From a checkpoint of a small transformer trained on Wikipedia.
Size: 13 layers, vocabulary 15351, 96.7M parameters.
MLP neurons of a small language model. Each row is named by its layer, matrix (up: input weights; down: output weights) and neuron, and shows model dimensions 192-383. Each number is 500 + 25 x the weight over its row's rms, rounded and kept within 0 to 999. Numbers have three digits each.
Before each neuron's rows, "fires on" lists the tokens most often at its 100 highest values on Wikipedia text that the model never trained on.

fires on: "ing", " by", " that", "ating", " written"
L2.up2216:459515492494467495522514481508497497430487505523550495511556508470434526493450484502489551522486506498466525492464496535487503499488504483480533517495516517507488506513513533476498515434504474491483527509475513505487479505461500500458453501510511544474528547506457518519529477473469494483506462513553550535489476531533544489502473476548507494483504528498475521494534481491507470503536500514492522536499470504504482481517522514488479468494498558433511522495555536551512550437477504508521481503519531500452491519490427505547490469518487516491494526469496500518509501529464509509
L2.down2216:501491521508476508498526524490487495558543498528460550507473534518546466478497504477488456505521477498523517518467452527502510498463481503482502522498470514472486480468496509520481500540528526510491501531548455462546549544473516512490515466531489465523514510533527515535490484480493523490506504521486483479487520516478516478514530518496474481529517484487489465475520494532459488481495478529481474522501508518522503503522526497504504474471537530529517485504504462428470529515520496547490458524522512504505494471489530498493478516490433494462515470525490549486534511510509482495

fires on: " and", "=", " was", " &"
L2.up2870:476517500499528477453470460511502478515495505498499518506478518468446491494485456530495490521475495494505491479516510490480462473526496516442544473474437518524513462549499504493532491467501503503490528493500523470523486517496496550531529466478503464518516492508482502547512541479515465497531496484529467479519486494532521485486558519488492527527541504492511470474492483503510453511509567499534500522476486497539518518464478467482491450481491536508484501482521556497513503493504514502501550496490498494513472505560503521478469536468508475507509466456485512512461434472448510477
L2.down2870:489471506483536493520520517513506489488492509507514488502495513508517498514438496462510502491502500505497546507517524475513517572536568448539496541507562495492477520513499490550489506487518486537543507509506489515518499504526450480526534523523518529454464502512566468462544471484483489473520502476490534505512489489490449507526452503506487489511504511468506517522472456455481522491520465517518512478502506522488465495490550544549492488589484528435506493531470470491521483536469480503487494483496539491475517473487481463475533487482499493468476512476500503490564504474510508513

fires on: " most", " for", " to", " many", " different", " rest"
L2.up1601:483508489508487514506496499515507502459462481484474443490460511483467542520525522505492470473517460512486527509522502486483534518487475498497502447508492494487516493504527540455475489480516529500522511455473530523485461530516538463476508457493536498498541488543492514532507464514482509479520527481502546489525526461539514501480507474508518457515496515547530507481499541464482473477472492445508501484524474491471483521480493483524503471489499491533515498460506513501540537495547464549481526476494477532551519525505458500482494521514451506485509463495502517515449492577471486552
L2.down1601:491460473433512490522533547485489517514511493571511457455508454496544488482488516471544526511509498501501488540534508479494539491521522463512497514468503496531507530491505520512472545530526543511514472521507482522532556499496492553503508495489508494441484497522535475518499490535472482515520493522525518573475470530480531520447511506445461508476512571515508454490463487505442516562556481501460528511552535505501501498520481481493489507471500468509557508478490485522492493507490487525479507458532518512475501484525503493542513529494525511516473536485488518521490510483515539492

fires on: ").", ".", " ", " |", "\n"
L2.up2965:457486526462523471476506476462459480526482514550499495512489483508518575494493528499507492517494475500441549515487504517478488462527482523484502485464493482509473477491453497479518481494465470490530464513536527502487511508515491504511516466504462545483519500456534483531475467471536516494488534440486503484494519496488531482512541482529534487513491486513517480522483483472489495483501463470504485454521457501536531512478499506523478488509510497515521477508519505488484518503462496496481513503536524510502498538482477514515546510484528481562491499490540483460463473510487555509
L2.down2965:522473506534494519526535522520537484503497487483486541519532493481479512519517542466499496496506488491508504495527467490483495486500515427499475513502490532475535510493543485530480511516560516498487488441481513510487497512468518504499463506457503519530517466509505504485479517540534516516487495501490510472515514489525464501491478530510483534453504564495491509492550507494486495511504480442492506507539511488436512484518508521456469531503484464568512502487500489521518485492475526498544510503510479514544475446538541502481485530462491499419511482503472493465519559430485501508

fires on: "ater", "ing", "ß", "ck", " where"
L2.up2087:496474510540501484512530514475560475455475487507510513512510478503497497500504526499481547536531498498503502523490500520471498496466525503442549533511487514497519526477453511449518472553453517500480502505488470551486511500487497500502460525486494504509542485471505495506509512519453554479472528523492472522544474548477488472477508482531520534487548526478519525454501474483442489479483512524484503514472540520551497498500497471496463493530448520496512529513517484508505459486500458514437479528530483496515501485455473508513556502546535501462484507498470484521489475521515517517
L2.down2087:489503513493490478480528485514531529490480533469496458521482506469508477531507516493531478489498506513543500493475522472477456484458486487505474467494514494493550447491480470488497474543515488491481508463502518509536512511539485504522477498483507505496517492498512505518474514463524521486498500501518500495513515474484520535551468499502475502495525462506499497505508501495496493443500532464523522519513480507530480488503520494461485461507536472499482492529466519534496517492446510521493472505530528464513473528486517463472496466473483512562520498520479466493513476527513521539

fires on: " |", ";", " Bl", " 5", " Garden"
L2.up2716:479487470498476513475477469499520483503502516492514482522526463531440522467502539444490566435489517458526497457475558471511511506509482489518516499515479489495498512495471492478484520488462522508510449519518470494487577504490475553514542496534481460474482458501516521529497495505473548492486493452514510498522503492538472516503508522489487524461456504511559513498497471485486499484490535494527518517487493514469499481505468514524506509473507459508480539459499484515501512486562487476490544471471468480489485488496519493498537475567502498481477531529500479494490523470485504506
L2.down2716:497527452482473480525467470475496518484490480492498490466481475486489514537538461506514425479461507505500509530526526480510498443535505481440527514471526480479463500492522503502525518481490491517491515475528483481545477492519496501497499535496500496475472510546433510525522480457479469484498497533530470474499466505515498522509484526551501532551464535484497476538501517539499520535514492518471518507511481533462530504532502479507553503509519510469545545457477472486503514512484488463535465510505527526491525501508503516518505516512501502514491537516494472470508519537521523515

fires on: " N", "yl", " called"
L2.up45:474511496493509469519513525492551464437522475521433507542458523501516510564489488489498514490478504523495504447489444500487496507507471520534491506494501513479531491484482478507528493495503501482514526480500493511479458497485530470476491454539479510458510503497517510518499505459540551518529492515522491498491517473510508536540495480452524528496472469478514515535514483512485502457524504455512547487522535561520512532529501441500481497520478501472532493482496498485503493475501482498457485493490513521504474545476441462490521493460473517501522539489523473506479502492512519517
L2.down45:513499495538495477512506512509537503456526488511471469514498530556527505500500478471482479497477483486500495460441476443478514509509517483510525495530485511514490493478424467513503487460477559477500509493506439473451502490488472535482465453497518525474484505526474450521508516537536490521434481521501468495495509506490484512500491494466510518491493500491507517531528467510528500489502521486507516536498485529482464514505472464476539461478507497524545527455523499492507475504527445490491470536498505487510498510488512490448507522524509466461585488490476459483485543507489515455

fires on: " for", " into", " to", " ab", " took", " in"
L2.up2567:472463534491520489542475496482491502468477506524512522498480497480466531555544543478531517500509467532544553499513480470485506504550505508510529479498504425476493497483516518510464475510520497511529462506529525489552473516525517497522534535484534514529512517456482514540520451465476510504479519517501462456471547472460507483488509517503489533534513532496501496471486500506492510489462508421470527518512519489544520528481532537524513510511478531460502508508508513473521529540463516501477489512482510499498475501478461495444504507514476508499453495507462462504462546487492526490
L2.down2567:583530462531472506537521509460490529531496507431461502494497514485512523529494465530501508497503448512523512474496556492497519515500495481502478470510489478516530525524510513509489460473516496488453515505517494488462531499501525528501490484470486527497479470513493448499532518525499497532513536500496496466500498530545466525505530485523521531538500542463488524497527481501508529475520511486533491493509548506528520458502505480502516491509561482545494484467507535482480484488528489544463473489484514465521485517521484512506488503475481479543535490528473535468493541507549476513

fires on: " there", " There", "s", "es", "There", "ates"
L2.up818:486501483515494476507505501530502531465485512470453480478458511477495493486527497510523459543514503511525501513482558507470525478502507467474520518511488472486475491475510522515525514522506479492497503518498507529511537517520491487519515491511488519472533470488479540516538526488486499472480513494504488472525482463492487480526466553529523500492515487478537465535486514454496515542458549496502530458501491529463529503508505460513481525508475479521536464466525471489482505533485508504450496506516478516479468520514496558463456549557532513466458513488473482466503476464515511541
L2.down818:532488492527502515508516469533469541467510515534511540494512539445483493439488527481450525509465506480479466482511526487528445512512437506462518502473536490504484492498505508488549488520517481538473490502461497490495487522462486512470451499549509495507507487538476459501504515489536528558495548523483531523528481502520504451473495521524502491463505475468458522509490505532514512489523521509490493535493499515492505493523496516491459477485482513507530477497491484468486552518483506494471478455503486503504480489500510510499509529471534477539482496511500508483499457488512504453

fires on: " of", " with", " and", " vs."
L2.up2082:451499516495504451539472485532511503509502461491519488489505479503506473510514539519467496462467510473500491508462537503478495513545523496509521512485464547513502484525491515488540487437482520508513535506500527545510485460502516526488527498511496508457501494505523522483473509476521537527510463481516515557487524528527505503503492482526523478535459452535546482481488556468481489466490529493453511521476471483430494545437479513517481486475507499490488495481497459493532522480504554499564522489519480460492525494477456497489511460514475522533513499505532456494565533465501524473
L2.down2082:525505506495481498430539513493493483489479538485505526468489490507528527501526478498547506487496473501447449512518553452522532449539522481503520508550462482560459445487515509507487482468500513502492462490502512568484491513495506520539483497513496493498512519517450447501493485515484484501506522537488490551510520524476490532502522543511500495490505523480448495502493466479504495489503507515491532489483491483481497529509507517477495509489455480480500491484495547525524472477517488476510503529517523539450518536525530496510457449517508537518461500496503526478476513499537497488

fires on: " |"
L2.up766:479460517501542524455472529489491529490484527537476486480503525502494490546544503507485502485458487496480514508523500461487505491519459487537532512530503515475463482530515504500468505502475453509530477539499510508481500491484510493489467462474491453532516532507497503477518471485503494477546552504489496509492522485491493496541477525543500520484509503503474478478515467485514528495474536450495481468497473492505504525516521519498518502477537524458526523468534497465514497504500498497504530540515535478503502532514522505465506484525514487530538482487480515514530462480470504468
L2.down766:487523497492511435489507479479474471487490521519489522488552468528527485513508522501487519499487479518513527540513520532498487515536491469489491519469548476433481513490516500518477448498496525513446497531520436546546486511457501469495459467476506487499485491545454483503472476499470505489509489529494486468505510499487522531489494510500541500518517462484455501473479502516499550527517485528501504494509515526549522473489487523470488487499485523469499476502545526456507508483535490539524493501502537485468510492497484503476488501491491487539465515512474506505558484520498493466

fires on: " |", "-", "\n ", " that", ":"
L2.up2477:450523548491497501471491514517508487438477488530543510490562490499498492500492495456506465502436519541507547505523512497488520458450472487478501516520466470474507514500508497535484497521522501467498527495512523484522546498519531472505509479510495502505508492443541506528512525520481507499495525491510485481505492486479498477535491515503470508528498511564557455466487463507507505463491485478445502500481485516500552477494540498486488512494503522469524532502527464536525561522478489517564473486515470504513466497513483492471440479449501511513528474472485484538502490463525523508
L2.down2477:522434521504502535502518513495543492500526495495536480474497473481488517511488466418500508484509514538540488502516508479496522474488515515511482485496510500466509512476512494530481474522525470514479527487521556533470514469477504467521514473493454491527515478516524532488544465482497477489518489488518488476495484509506516499477492555481560478495516535462545452493505511457501546502492512487501483531468482535537515527481521483491466477505480528476500521471520476492450531507484502472534524513546484482504499550543475476483517466456522432522538461483533491479498521514517508501

fires on: " in", " end", " o", " to"
L2.up2752:465527467537471520478485524487475520478512524509464547503524499521549499517520516503506507539516527494509482525515521505422501477521463496499535488481494511522471479523495492466487523500528453511500544544477533526500481473504472504486539502504519516499532508498584502502482505515509521476545520468480464521482532491467492523525487502499515490524498473487499497472542497492507485488482472514469517483531538495460466515509514469496489538502464472538493472470488478516464494497486502486474507489530503476522509488504497541485515524505509516522505432520510563519504505514470482462
L2.down2752:521508517505521523539484516484506503490479521518500489489484457490509504516504485482500502480499540496492472484495493508503426503500450531506536505480511494495530504497502456508509492479508505486517521515508471483488515509482503465492485496494480503492505522496497509498509520474551508495514455474476497528491561478538496525468499499524514492543464549498499459486500521482486488496546489502515483487534500442479472498494485521529497482540472511508508496531500510487520507500494488512483547483503498536566487484508503476515503542490550503542514484467485499526505482513511475505

fires on: "ing", "ed"
L2.up2873:495530510505470538483493491477503487499500487474474490477529427478475542506458505542539544490533568484523517496491474495483520537525500539527506516484482471528546524455467484473503514508518516488497496523486510516465561476492460497500511502462513525491516515443517504539525531490503530500471477549486504469517499519514483485524504511561529542498514516513510499498515490480515482463520515486460464469519473468506494470512490480517498519509502532464559502492497507471481536513500502502488493467519497537452495499450514482518495467476487501491484514506507465527477505491496454513
L2.down2873:500482483522494496470513443494553522498515529510459524501507522511520540547511525520479476503493486544537490519493526465501513475456521487518504527540469486517530500478495535560505495489485457485481511493528504545543485484488496495484528512454504476522476508539502522528543531489528504504501524511477509504515484484499560489524500522494481480495515525513491515512486516486440457484539516469547481470475469499557535454469508550469491502489508470525514495524480466492514443503466527539499510517487491526506490529526524518486511489504472523478523489494477491445523447535571514496

fires on: " the", "-", " of", " a", " with"
L2.up2501:475466527499475491503509503492519470516493532510499522471498531511470491447488497467477499509532491471509499483484515471518447509506520491466514503544485464545468531514511481525498462476544486510508531513499507474469522455523513496534493510530528507471472482484493505515502504488510472467495502520460559445491511527488521518520525529537518484553473498499527497498485510438443467498432554502536505501501484481496493534508502519460520477505532489488437543461425494495503512488492492506523519450492470457521499494449519508503477476503519534486522499522494565468533498529496471398
L2.down2501:507472478487505516513511519505494541466471460482502511488516523512513557482505479535516499529482490514511465483457555539534483475515511510499496512475501487487534454495471501479505523488464488516521439500477529477481429492509545492486503514405466517505469521489514523508489478473494503506496490509501509535464513490509490503540525501465489526515497439525496524516457480482463530495506483518481508477487520492490508495460508501451465525475489509506494493493475519516471518563477499478543476513488514563530555464522462516503488479497518517553527507512543486501491531447516503537

fires on: "-", "\n", "+", ",", "'"
L2.up1079:508496478504535516485514506487486481485466488536464492478538482476500454491499483494532498473507536484473541517471576495459451473501497487486508492519480490503489483491476507507498475508573481480534483532475503548484493507531518514477487475538467518517586477499461515508464511447505462465526538495482475455509500530509468469506522479475519454491488500510498511475531504478495506484504531512491522508488518494511485518458491489527475537471509515489533454467464488532481505470496510483467523517494516475541515528511509480483520526493479524498507543507469476515538513495498497525
L2.down1079:522479535495510491548489478504485481462462527486524494486556518487496548469534474543519503471499481572495528481482553533513472478490482505463443479491526494497480491537474503429494455511480504472519503482466516452473510504486463508495476491506493481515493516498531517531479474522486514504445478536473524504523487457470505535505470530513481508487466458516476565536473500501523483526480497511461503498479497463478511530498533493516502501505494491510539517503488513492475485484475511493504472502513506493466513536541496485497490500492454439494511537482512479539516508493514543510

fires on: " is", " a", " K", " U", " A", " to"
L2.up872:520522481557475520525485468465510504540478546539463498508463497487454497491531497484483500518508479490524529510507506485499484514510496506488512462505502511503494450460524472517492510475509507471516536495502543504494517542493462489527464478489493537529519482557513509484546481503502477546524512481473485503531496452507506480491451504519492490454531521506511536538463506529501474523484504474520557534506468481516512497475506486486474502502501498488507479507492498516515482516456467540487514506500503498453528486515520494515490469503489523514486528520503501500509516536479510510
L2.down872:481478520510468515501504506528526522465525470513517476511485509457478486520481485494496464544548491511487479505528510481526496484509493560507548525490546468488463557524473509506487487497520512501480473517497483494535459502512501502466502498507478498523481464498442437505504478471512494517460513483495519499492490512504499474489538480459480518518477529510495507479514542477515531501475525508489500468492496487487490460498498530474505474549518505524514501497520505497476528505458477483544488431491478504519460526501437498532543515482515520490448513507465490473469518504527470486

fires on: " N", " $", " depos"
L2.up940:496528496478481515509503513494486487547499516496496481519534551484495490451493530502509533447464505468506464510538515483521504473496483505487489541494536473496468499490484508541497478463488520482471556513474516511468537502469541495467510487509499465489510486473521523497504498489507493493527541480538494516495515480513491495560514492477514551452478503501505476491475481465493480526483444477480525495539482466517507539470488466439499524554510483530511464503467486495462497521510504456452463546531526517470504505462513467533513458526460489503505536493518529495500498519522504492
L2.down940:463505456476506466484453492488502524494505523481523510501537512507499503531500451534468451496481525470507476514514479502536481530480457513534512436486522446536484514482487513513509508470463537537498490489479469523541501489505527508486452509528505490508500527495475468495483537496490532482463489503484485497495506516477488445543486473497573519505497517487519496495493508508492522529497527514507483537504473480448513491511533519494501526511498480550532447535505497511499489470493516503481484524518464440513519484492533464456478508539496518485487514493484480460472515478489459543

fires on: " 0", " sub", " GD", " post", " been"
L2.up285:502474542472462456510511485499510512505502506474497482493472505503505496537520488489495492516465568498483491477474463487484504487545491500476522527518510475445500543504532543527494496488488504500480496503506473498518507503523502484476514519497472498498517488534514503493505468529492498497512512546472566515491556454473505488510544538526493534486522528500530500496533499470526483540465508509508522514462458536556532483505527484524532501479500490519490503486537512493495471474498480513460502457523508500550521514507504509491452519491475469527497486510453568493500506542519481548
L2.down285:504452536513519475538505512500500527433511490525509523463519479552470533516474482514478520495482476454471498498495486541511531484537425517456496496510507511505490532479480514490471490528511519485513531555480510490535481539492511480501464525537468502460460480493484466535476502526489512505472480488488512442471501500493508491471478509512483482504475486481476517499551465508495479525481504489515497542503505474489477492549516469505522491529501496505484511499498537493469464511494474492545491500467474485491527475440521511466481489513494501514489517528523479503487498481505505470

fires on: " and", " but", ";", " then", " so", " however"
L2.up960:514435460528479493482513501498517459496523518572531550493506525551512511503510495561483497517483489519474467477508471491482477479477502461513483498460551495496492511510502500511546526466461466506459481493487484522501495521508523465511530444465510476499509573537476517480541479515472465510560513462501509472469527485505525487506488458558516466497489482514530508501512493504527520511543487465534510504488528523492478465465538501510483502518482495484502524490476508500526478503492544508487467458465537518498535514510508521493483472495506523446533504509500509526491534525487539510
L2.down960:477473536505498482511486508532483525544559503522486534511499525451512488544484491477492451523529470529508544446461516511483455484464547536474469521517477492455496517512521474503515524477462511479494488538526485523479514490561547530493514458459484462503507532480471478559529442485505496503529502514475550510456503491507482512491494499445510502545528509487471468521501497495465536510483466494470460515492515484485523494506530496466474484509551510485477524490519481484506484481499524478536507443483520472529496543526495497441518510510500445445519554533509493521487493497539525511

fires on: " of", " in", " by", " |", "-", " to"
L2.up2500:499490475520512475477467525527484480478506512486508467499509488539470495542508500523504494512492496492510537463524544454465485492486515491466456483482461479481534483505487502542476476552494570484531526503497513523493519502473544514485461436469481522474482517486504528471523533521484493482431513545505524486544505523452559490462515461516504505504523504480507481516518454528487500450516503477511513497491534499472537562465486502465473521476558511531520507512490516492485487454504519522462491500506487501533524486477522488498461488484503515522495488514498503500523523536499456493
L2.down2500:496479470499472510453491421522547480498512528546506471478492502472496511496479499511495487530513533490519532492466514484512464542492494476507514451512508483491537504464537542517501492519519484473528494485566515485488498510494510487464483502486507483497508473553445484509477483501521498496511509487508484484469494469496507490474509483476495423470514547494529509529512493489490507512469520509447491521482520507527543494524481489519478488479510495479532429444514521483528477457511506476522475518523466492488477512516506518477475453469508473466518523489479516462487539493540507464

fires on: " Har", " There", " there", " N", "h", "he"
L2.up1406:483511486514502487517529488518498519508479511495438536526479566532487551506476495516460462451491461548514500514492486523541469468504522499499472530527458489494495457494460518483485520503508486525500516536469516527507500492467527503480482509541482477496488488497503529487480516482489523528537522526537517460465520519483516499500485514506505483482520512494499486502473504473482501491499466496514508484492476514500543473479522457487489504495511482499522482507507552497553493431503464510482517522478478475453538497476530490515518489513542459507496488506500500471477515536488553514
L2.down1406:506525470518507500527534492564506504487558503506533494496493501449516553501527531520494466490500483504476529508493517501511477528492475500532529497519492529479491481521564492520501504476460500461535520537448479496505532483537478542494504519488502516521525463516485465517474471517540471557470514483514490468480481453559504499455484490455490539506448522519465474509444478500454499473505470473526488497508493499499492519546513486546519475500508525551472501460567537490511434506494526463490505507532535474449525509501529469486538486519526503508482490530499539506498518496500487503

fires on: " |", ":", ";"
L2.up311:462479498528457495513513533490486526484492474571496522496516481526484514528515525528493490506505526541498495488492486456528513506510489482529501490504480480481502502516487487520494487524495483494575500519496471509535513524522488477485484500502478459476491486487506464479491491508509433484484530508508487511432493494504521483590491501515484489495516483495509454510505498493507528574504506487503470516496508467476492447540486535535511490471503507483534533495550474478537499508504530456522484530523479497503525529532503470517501475538523527456567497559538516528573463480514537480
L2.down311:500485471502495512455528520485484501527510512548511528466496473473538513517459499497519527535535515542543533544489502532486514513511456470502483478545532495476467531458508496519470487504472469508478491495490504547502515502470463480510496464485542470543471491470491526469481496525451475526497511542505479473494478503484522488483502486516524499494502472439477465490481494492545521490517500467472497528523495532516458489504505524514504481506528501483499503461494523462505535505513493525515572513491541492466545519513482519502454480464521476538483479499508491490493505501502498529

fires on: " a", " K", " Ne", " Me", " Ke", " Te"
L2.up1049:494515502497467547543490517500495507507481481533512444514498477528522484494478503539513512507484501481476532510469485475507466523475474561531458470526461492510502462483485494481542495454510494466476502511473529503492489471531471483460507533496541498551484503468527494549517495457497483522515502524479513526516519500506509492530504494529489474456527515458581498515510476533467470485502485467531546453544496531515510479540488515489530523490499539471528489450486552494537488479485442478524524479502486483493473502536530478469549490505505506502514507505519476515483482536456470479
L2.down1049:505484497493531480531481491542477515482482552500515455523473494544512476444457518509505503502498514474500484505486491488527485485525462481547533530506529496510452498490493518549545483475501464446492485503508510493530513522507509479512506521526497543464517524536498492495483471480489478512528505488491519492503545488505494476494487458470518513490473513531535480526485550537445484485480528555486471489515481489495484511530529472476492486515519502516527456509514474521531520483496556517523508507524478542471517498480507480513455503519469455487502485511513527462491531511505493510

fires on: " and", "\n", " |", " or"
L2.up1969:487488539496507503558469535474540508538491497503462503558471504500538551514428552518529497504539525476525488486503463529475513474500539513484475525522485516504488492498508531514505479493528500495511498515583486482512504484486527517534545500530483476485548507513515502508451521475513527510475469454492480501501484502535493468504496509487529476478508459484490484504496503500508461514489482507464476512513502503483487520505508501536485503464510476499536498504476463474501489499468535484505482531495517447523526506497480509491516448497463515484530582521540492480517506537505477473
L2.down1969:527549479511509496481488544487496511502508478500525506485534479462495444525532473462477528454500503479479498485459544496481467472505487448515482476463508466517501475533507490516510496490524507531501500516495501476506475460529527537497460509444512514513475528472467497494521473499460538498499515513436519484515550483504539554478475525491511465525461527523455526516554509457494541497530491492498459565473443517464491499490512482482496457521539483527467513496493497527502521551468448499526506477506510473478484490485517495511486543481479473485456511513474500457461506463533556528

fires on: "\n", "19", " |"
L2.up2915:506511527485467499478500526442550468548473497475508466474485502457519512518435511475449448487504515460517510526502482500540507511496465489470518473452524500520464558525467503495464525511474478449513481492515535474527500492503523554514495525472467496487492488524498543486496502496510511500484500493509477509486496504482546464489475503472502473494507528494505526484546547507489475475487520500493456541485482476483535532492543508506465477486473499491513503516492541438518514513517486534538531498485535443496494487518540489465463507497472533494510542519512527492490505512480479459
L2.down2915:471546541501496511484473517489539516508487463478550513541481506503553540465468510525506455484511470539493481488515520463494524530528544513500485455497540515452516471468495444526523466497569498520515539510459508516451482496482501481474500525483476496494523553518509498507452505533528515493506509531482472528502505476481504502479496488501525481549508537532520500508512516494492505507495510523519472496491464450481530466513460526486479520496507509506470472505551488484529481532500532535510499524533473474491496519548490521499461490544515539499487489515504550488470480534505478512

fires on: " in", " into", " ent", " out", " \"In"
L2.up1148:492530510476481552473470522510480477493460545484487496463474434505455514478458504467523483478487466516530506450487495485511498456520521496501528513519498558513535527489528442504450537512490502501514490508540487513470519496516507511509492531488494478485512503479531570491510498497498481523452532512496498484452513498441525501464483545527537520495496547504485497499453497498510500490471494492477533485489534512505478501490512491523472537450511523492553504490497534509509567535470498499515475437495522479538511495508500503509487478511473548506537539519515551483463490521480497520
L2.down1148:515477469516507509491516480536503464520490502503458526502503506507503496482454467490510535458488517497509503468536562508514476522437494487507515523517520473498517481472474500466475449441500522476479522492505484466544469524549467449512510463493456529485482501466483499487476539494517515485514471511579512516509483482478461502520511509477488521494537474478518501505506446512470471445531499511475514486504504491502504476517479484511519516540463539532506534525460490519501500526517496510513477505495507521512481483509472503481481492496485525531548498515521468518554496488498491495

fires on: "\n", " Copenh", " 29"
L2.up2073:525503506521499509526571478489537512537491477529492498528489451527489483530509508530480463466543532476520485474517483496499488516499538520483493502488520519501519440538484537472525455486528515507466441543513505545520488520530568542496451520511484530450483506523435478466492504485537494505473458514541492498512502511484542492509495493505479482521491466496459493481491459519456467532515505528549574466494462482489483472518497476553496482475482445456477480493527488507497527472459512508480494521494545509518529539483470507515514452465473514512508489474548524492482542517486524476
L2.down2073:542517514502472507472485451474497430515544479519505512491483522497490511492495510477509495520518531469459487511456494527469503488466525494510506465480487505462555489481502517470493494481484485518475491463482468499504473534552506483494498500479540536523494492484508499514465468525527531553514493519499482521487501487521491522476489488495472479526469497507505480524510510513511504482507508546455513531494497508524496487463511483509525460479506527480461514573488504482490475506452530502465507507463466460514499552470502506495484508485492503524509479467514523544500513518520488482

fires on: "-s", "-S", "s", "ues", " made", "es"
L2.up2244:472484477469503470532506546515478456484509521538484519502516500499487489467515476508489465505522492464511494524489501491463526535475499515470493489506479481525555492486483484458502525427457522492479507516495532509509522487467498491542427491528514534488544502548458513538543465534481471500463530468518470506515537502519529466505526479528546485509500513523495507492558493471497481437513526508485521475483517470468494524468479476518522504565511493458510544486500481486486503513443506495448531522531530498520501507501519477502504514520485510482456523467462503507466512516482494496
L2.down2244:539480480502487472466523518494521498485538509510492512512483510516499489498510511527489498498518489515527523436499549506478499479498492482550471505511507513498481518475525528492531508546500531510505479503521474474525476532500485494474510578514505510479511508478504480517481558514520521507517512487492516456487483451510491495490498531500519440520509504517484489516501485494488491487501451490503514492461514515491478485513527525564475529462498492532572519508473551505501495538467516505504468479509488503510492556466519490513546500467481507505504482543485488465531463500489481504

fires on: " |", " st"
L2.up701:490524496485500542508505485514437513453512499525494461465496512505452509527475506494500526482517535473506514452522502538500508496507508491541526500495510514443497494457446482485503506529522507463489490486474454512484504509547493499451494497469486489521503515502513500497485531469562456540506493501486517495542498515502477439543516523552509515479487459483474502542472506484503454507497461467487487497532524511476505492479472447521464507473480515505535486471542497520484501488506502511520494560496527492494490486549475487469487500556533489500538529539481468513517488509503494487
L2.down701:455514507508495488457491486506481545463503571514478526522514494487496502485546481471513505499488452528486495491501494500524464507530501517472482465513521512534504515414503514512523472515539469509466500472525523547481529470472493518534460514462511470480451473509464529528542491495508497507517511466467479498502518478476510472448495497518515489481492506499479472491536520506487502517517523531516479475470518495529465509457542516517520490508511508525481521493499537465510475489505502473525526455473466515477543500544476470489478480500509495494519498479493526511533500482488464483

fires on: "\n", " record"
L2.up732:511496501469496475579533498520493502505473481513504506541497510489510468499512511503447525453531549496494533477512543508487491526530497475534452522568482504502522498489512476540518472499525489490503499565505498494484491527504529508474435504486542511519522516539459477500518509495497428525454502528461470453459480549484496457490498527568526511500525484472516439468456550482484488501482496493462493506510487483480437475516515514503511509511493512521497535453489466498514550461522533526463523529494504503516473519454517543474559496468501530512465485504530520504519502468508478487
L2.down732:480529516495512499450480490442461469503541470470501512460485529442481485509503492520503517465509513526474481489475507504548481482492490456451512515492540497510525481517528520540461536490504496501531503499504452498513495448527501520526513540498509471527500451470525527527498490512488529506525523498453507478502509505501508493439488462467533520516561489515481449492489527534535486520499491503522509467506520538497449485526487526490513489514543485490511509509502492489502502523554495498492500541514483490534513487498534495504525509474468498509527516484510462550459494509487480556

fires on: " but", " which", " and", " then"
L2.up1435:479530472517537427530497482480525509501518469531511500515463499496459558473476511493478498487503473525530462528529551473457533509504462509532478542528484469499498504492468508523528482494484468510508516524523489515506514511496510513453519518484457519491498516511542550529522482471511476525486545457480482474521534512518532475478513491530476487529547535528484512488530479456506536507479442455478500466538518507511490533475493446481478509469480489470553493507528490526467465508492488523494473511463517519504504513440536526511526470491503540472492484525500488492502487533517527511
L2.down1435:521440501531491493485520488492483528533521471478456507474469473470538504549503466475472495520492534455456567492446499487500507490498574449518514462493472484510527506521496493535524517502520503450496478508502492459495511536536451533503488471503493508516508492495486477482530494489538528529496530494482520527471472531530467512519481468515497491492512495454535530512494503479479512495506469510510481486449500482557496493491537536456519475521471500494454505518471522484523504517476489526490537484478532483518490481498520516451517547480528430487506482492456447488501542485499508467